Weights of a small transformer language model.
Size: 10 layers, MLP 1344 SwiGLU, 58.9M parameters.
Architecture: RMSNorm before each block, no biases in attention or MLP, untied embeddings, capped logits.
Training: a variant of Adam for these matrices, 1843M tokens, 7544 steps.
MLP neurons of a small language model. Each row is named by its layer, matrix (gate and up: input weights; down: output weights) and neuron, and shows model dimensions 341-436. Each number is 500 + 40 x the weight over its row's rms, rounded and kept within 0 to 999. Numbers have three digits each. A neuron's up and down rows have the sign that makes its largest values positive.
A block is one neuron, or neurons of one layer that tend to fire together. Before each block is what it responds to, as a language model described it from the Wikipedia text at the highest values.

Responds to: Prepositions or infinitive to completing a verb or adjective (hard to, composed by, compliant with), plus mid-word pieces (ad-ore, opt-im-ized).
L2.gate773:515542511482486482515490492493497457474530587531527463564507564569546553506513519523466490507490533437480526418515456500490507493512540477609467534491532532474507411514530498493500513596472526466445518493450504460505524570496497549499472555478452561508485500530432517494482550447430544532
L2.up773:497498447473452521477478521470524474451530489535583535476519525477525505553512466486520515504524441487465515562461515516525524537471555531511430496463553448499433528491514536520522506496512499470562585555538480493546501515557482510561504546458508523542487442492518621517544407464518480508
L2.down773:507534486499488471441511514532501487509484479567467508439483490571500515491499545540494484519533463515448494541453540519519578586481554568480501509544499504503579552528507493487455443554519532490495460553477524454524445574518555513531521517477503502470494472588509458504449475460530578436

Responds to: Prepositions (for, of, with, by) linking a person or work to an outlet, patron or collaborator, as in Tim Sendra of AllMusic, an opera for, work with.
L4.gate193:487478448498437494449535574482538505495511514567431486512519497463552468544494463430469538426519454527522481462458495511503440508492486471481554539565511465445461518535581533456496424524513524496532473455492525557482486492443472544532481502421525504488491533497504507487489507543554518529
L4.up193:485505492483533509446549466540434496436523518447531461512562390445455540531454457447466481478493467496457539458524427543536467502452517595525541424541508425455476573450516440454489470479542566507501518586522492520552510600482377522514440517493468490544492501495514562441492582546430442506
L4.down193:509594465523538488483501448503411447550466562415559502459518532481496483522420451488525573522486424484441550476512503560508448511483495474510557478508471465470570485535476479529481463405515470519525572525538490459448497523568469502439528440512418482483572441535514540604524517455481479473
L4.gate270:518553580564425510555555593506449579532524458500476496532546450533517498512478522518520486474522510498520522556498471556544497515515449479480544464501477449538523544543501527450490417586520520576432497497540537487521462454523545512429553527509444541516482473450542448528456504544437506501
L4.up270:517472510488489589481604532528467530509453478474508477461550508485514529458535484542445464486464431525454471412489479478534495475505530429567500511483493482437488475518495499477584441509494525481425482505527433491536513479495467553525515470500444447428512539483495504612465383548481476498
L4.down270:512536523497519548482508512438520518535561410518578487472599404540555550484480507489472496524480536512457463455472549498504483483541532524524621493556483444515466469549543460469497524505524466467474541617508533472561504531492499509510578482475513463486437552534510495514544532539528562401
L4.gate481:486493497474466585508525544475561535453487506534478467440526459441505469497504513421476514535542440501517506521543524499545568466519560460515648483433529496448473510484523546504533503464470503433495504510484491547461491502489363494490497511510485492518546456482458509435487417506487492475
L4.up481:535498488530461453501459497465499459512441435465449543557486458471447580567506511540431503464490441494457529478498483488484503527480466525546511487511527466414447473475458464515442476520544486560448484526463500506617454497484489516524542474551417524442445477512502421597506469409480519520
L4.down481:527502457541562472478484505526507478510580488486553460512555540458473495534450516473491548558476497605501505574588476513440505540462491478479511428593557567428486514530528538565540532514503423488499577457492478532442453481447508513538491479450512449498471492445494492476477475488471539499
L4.gate999:442535485515469491531508512477486524481529506484468503537528471581544542470497505518480505508430442473552543581517482501512493548470475483490493444567556525459545458462539461451511494501618541467541472472514488474446486486444539549553526443564577340495481496469458507540467491450501529498
L4.up999:505532515512493481510489538494442488615531502536477507471509502510460579533430528522502511488474489509474488524498514446559505487529401439569603565552492464494421490507491539530384508446510527529444510522595493491483500464522535494474496494553491484520510488529474506536599497485447523510
L4.down999:450520477451518470523516485480489552531516531512466474514550514530472494547547524493461524454468485539481479562432518442550574529503527493506524480540504441468437489556427446505469431436527454552468502534466419504423567496477491456537465422500514444522467543419485489550528517544435436505

Responds to: First capital-letter piece of a split word, mostly W, S, B, at headings, line starts or after parentheses: W(estern), (W)ednesday, B(ollywood).
L6.gate271:500478463540513520513450492544513527485426540465410480485515521482500483448539412535447461511524520506482571481476491523502475432513562457505484473531515474638517563518588480559519541443506537563569475474443442532545442531453509504487448556520487373513511490472473461534462504465477455525
L6.up271:462541493467568582508527543496546531509539538556482489529481500534493490500501424431530528504550484410525521488495509593575562456508477524510483521485457580472557405455514474526591501475463474491545481464487540503529523452421551517578458529453532537546440527525464471560408596504413547447
L6.down271:571435551496492519506478537542487500552453447466535509562480536542575479525533425539505449571503534502533478561508462483492570521548509449538432435537512443482521543482459457517552447474518498492470509478523489513557436469503523484488507457496474512492497497460460480485538532445425503519
L6.gate1077:511475509501454466478476519491484544584515458455559507516513516463440444523439430486477531539477621535593518543549536554493500502497495495464559447545472539460461481486497564528491556472535583408492493464415529546470468424498456522557477508491488498548502481499503504446486487489501469542
L6.up1077:477499547426556555481525491544439516496426503544482472569467503469478469550515524529524488473521527517541585514441576389456572479534501529419610433560520511454515504536531501534494505456533448487447503496569468522458509490539492538504444428444410573580447437503513447549517475445539571523
L6.down1077:526489522501520479542499513519525541479508462493538469542489542530520580429501463549502496489551472467519564507454492524556472483492513576537502469477467474559537512549450541516545483516521536522498502490574497454500498479411494529525550514533433486444512539419486554478496523567546504531
L6.gate1195:501476448478482409569500508484468546508427458470448489532542504471488473495568475553461540536474517502532521534460543573450470440420539449508567478520510508512516530466514494505521555440502527536480504520501494446480539565488510476558509443493508384480471474492526463484446478511483438490
L6.up1195:430413503473543492554455510493509513530441477479411465519451497515465421497495433509532447487502470460499446548575528550481499497511566467407486576528502512520455489498505477480525541446479515495490481476474427485479567504438509474495527477543500413487475526482498441452480512528475471510
L6.down1195:489596539532543506498410438537509468532459535508490459538423534554568496547545488521499493497434551503501525522491495520551516565516408446516487487520513463474517515481430433518452551504447438453490523485512441484506553535506508491474515559431496477442520517582500494502491488511522565494
L6.gate1203:499512475540442462510472627428528492544448510438494567499457484508475430473472511487478474518536525433496511533474502527494496532514601486523518441503406488482480540467526523527551519523530479562519578504486522521521450456554549511514579565422462478552426511522499495495437412502450547520
L6.up1203:454455546552472409485503514476616456545449548469502527519409475544447434476515487462531468472549512428520539531484520490506439543583537502466485453538440476504526536481477477529526447488548494577487530490512545496562495500575534475497524528443450460516466514553494444505464436478463513533
L6.down1203:552413607496513492508465565523507490578472498466513540469500564481481421463492447508531432468454523473500481536525522496512458536581490498462481503508496441452584489513437509513499466521503467550415480509504549612477555469532472523490457463504442485461589556372435468464488482478474470456

Responds to: First piece of a new subject, often anaphoric: capitals opening a line (S, W, K), and nouns after "the" (film, temple, club, couple).
L2.gate183:503501504489452462507499538491480563441492516466534449526465502501453527493483457453479515461585571457523474398511514564457541404445531494568555445504473535533506484510531495466538470466527569502515454538468473502483465484514609511495491449493515466550453438445554430434496491465492497507
L2.up183:483520542587502489463447506519534474474462476403542471503556498527544489540517490471430491539506451504485465497493491494474573488497495477527530533518490463494503559481585467543523559472594543509540450467436500416493506522454521545441533464542433476538524537512542526502507464581455582567
L2.down183:543474491488518447506490565454535470484449536512493500516516594441454408490407496481557449463476512501537501536524563474552507434486534482532506485544537495622524500503472494546492532498542599542523500512501497577525504474519439415539465501539499520547521497719499512582450507462432556565

Responds to: First token or word piece at the start of a new segment: after a line break, a == heading marker, an opening quote, or a dash, e.g. W(hy), I(wo), John(son), Ann(ouncers).
L4.gate186:422506496508504517454421517445496515509493468485460565527517501511516466437460447546488526471582443499470519484458512544510467482500464492461524481519521525419528580504530494480518458466425439483577591487465534505490547515479384514441543541482494561460524528521444511494504563470491505469
L4.up186:498552488523513543547453571510519501490519435484479468593508553568449531554499531440522497459502462491523534521475485453468449545455510485506489462595555402505585484491445528473426418461455549500432512505523565494456493442478483483497489587489498550518525514504554442480504559517476537453
L4.down186:466543577476464485526524474505450436533428483513515484468469422454496474507518493492469485561533450533537464541532531511526501529457503467447463445561507567513525466443518479468452481468522437485507437493568512522371553466495557503550503513546537544486446535582466518537498466476505477576
L4.gate836:534451473563474485487504552493533481514428548513492500435482506545425480540435477417426563431467506509520550487443494587540503551466491457485454478462441512470509465463567483508544519430531568511465449461531510476573535451520531525524499514427472459510502474483548429503492518547464525480
L4.up836:448562521540543527510495499426511516534474523524441528537460437608443515515531441490524554502430507532510501598430496539486545546416530553519488516440482436490583543521570526465520537483469522492516474488484542530575485399480513473550502529408537457468521571549437505477501527564510462506
L4.down836:540530481545469465532474557475562533493449547487447469426509540509522546558501484502537414526467502517513468518419540561558459527497457531507437434469463457564517533474459448472494561534493444548470477508548503507484470492535454538512450553453445467529500427436483501474434568563573463567
L4.gate1131:406485465468492526501448477407606562533524449447533533547506455515525551507567503507498563439501473545521494527534461558511498560438581458530451500487581466500585464483536501480490499455459549487558499478461518523529513518434516421474517443495488460430524420423522435533477542545480512459
L4.up1131:542509481518483576484470505477471510462455509489447434536517501466457465522519525561475565507529519546530573507504487500449532536581496404538443539542469470437483516515468562503551527514513516501579579512462494493526543536490532528429485485554501519448548523512444499477533499447477397521
L4.down1131:553435558546466538481566545462455517460510501467461506556501489533496496441518472506458487552513500491509505520493492454470419521492589422444433491595479523555501522495546534519509517517546522453481524503480437581461502467475447516534486477468549488447485479651487567543478627530471471581
L4.gate1315:477531462499480526535469553473473559477513505445508490543466506474460505528526476602510554485441525506531481501484494516458523490524516474466527524487427537551439526492433548483508489546456501491438516511546527420517492462489530481533506516506556513453522515469524426436485460448545497510
L4.up1315:507565494447481483432455469534453506463481521541509429464515440478454528501490512533540519512459483500482562465542585516466440517436499521546526505503471542474496495493494458466583509555519564465542506539451528461487564553552500469468451493538523484447529511500544545481507534529506407471
L4.down1315:453563510485538569510491506534490450507470542451541506497532470515434425494509539375514546489452465424498605520489570430543556489533497484482559563463435508424522484530513469473544507516575503438494517547478491488493558561489458436439500524542528464500509512460404489505486512562493469475

Responds to: Prepositions after a verb, adjective or noun that introduce who receives, judges or performs the action, e.g. respected by, criticism from, returned to.
L6.gate214:463498493579492437519492509569477492485491462493476480493480525474511534426493479557473488531471537436498544542573499480436482465468541396520469451494499507501531502526488501509454497595528464490546477460503516504532573571590462523494481512581435448462512453451537438541500468471443506452
L6.up214:463475511566516532517462546514508520491561555523444550426456438431467480462449527524494504501461515435474437459547502471525545480491507471457531453509467530490502528526523546501497561525521455441522512429482506449546508528515536524532502587497566549520532446505482464576497416534436507493
L6.down214:549467451488511579498536499499545463525557468586501463485538463494494475456462497487545477583513466543456472521529525420517514467498502511567541482507489515475536534497478532545514468529442441516472516512479492455440448476468465486518440518499497534454473459617493536511451564529461529452
L6.gate519:479552456620544574552534532478474556463521555555540547448580517564493469554500502480508517441483514438498474540460504499491511471444517483565522495457479555503433501470503498527568490474522505521505483506500507454566457533497514461516453498561416477479525468465536505522504409542486525455
L6.up519:416498566530559585526556495492536493538531463508515519499490464468485447496480503518468494490527528581494529485489427443454538549504557513478480529533506423499525521515476483512493415459426446517418481529533545422432499506492447517522554420525502548489490502503548549544443486480503493438
L6.down519:541528496496477466480499430521495520484474528446471504542454529501578571466481570510542501462465459482570537535552552510500505442429526491567471465486525484502529532527482468470492490475495434479434533517505424449533453525492529517509470527511537511497434510622566524543539476487525506459
L6.gate603:510532510572513486507513531497501519560573502503493482475485443503492512471510478465533520468504584494464564567482537502553505500432534494517457459478461475480500494563514502507488547507500485524501508448479501453555445494550560481568534498540510479514521399453494427494503476483439492509
L6.up603:507498488525477538519436474519512497530532510415500487587506531545438444454537567506552536454419463472488537514564512483527509516532486443545454536507430540476515447538485542424539421531540515524538442518496481534409457504437533529530457448478468489508500555467503437423485507498414500494
L6.down603:460540486455454510473454460501532501516487494472507432461487515507542519495473500547472509514414532539383501586527525572530572515529493481512442461454450504509482494539544495486570549477497525505534457509422483513572490476521548519496432440517522454462420491513464465524462474439514540513
L6.gate1246:471544453490492551496499548557520503426533536463427511507508444391448470489551475440448510487521494433416487460517471529514497511538480461568411469458540474498583478506527447517507489462477488491482550552503450516544374460561496541439477556524498482507485481493543452536511481549495467449
L6.up1246:441496543585482597494491459537525452477558466473515489480492539478571504537520501448442519502502549475499509491481519484539485500506463470572446458520527452481520546502490465516526524508476469494540519520546585409544532481477448499494548527497497482546506512492515514541417557531484497470
L6.down1246:496461482475502481534532451572539459512522476456526383481459415491485461527497439471526493540540536490530518453547515497479474438529512503472523512410465511549568519458447519521461511497490460506539434499501537484540531472420451451511472478538512497552470479462492425507501479512478495477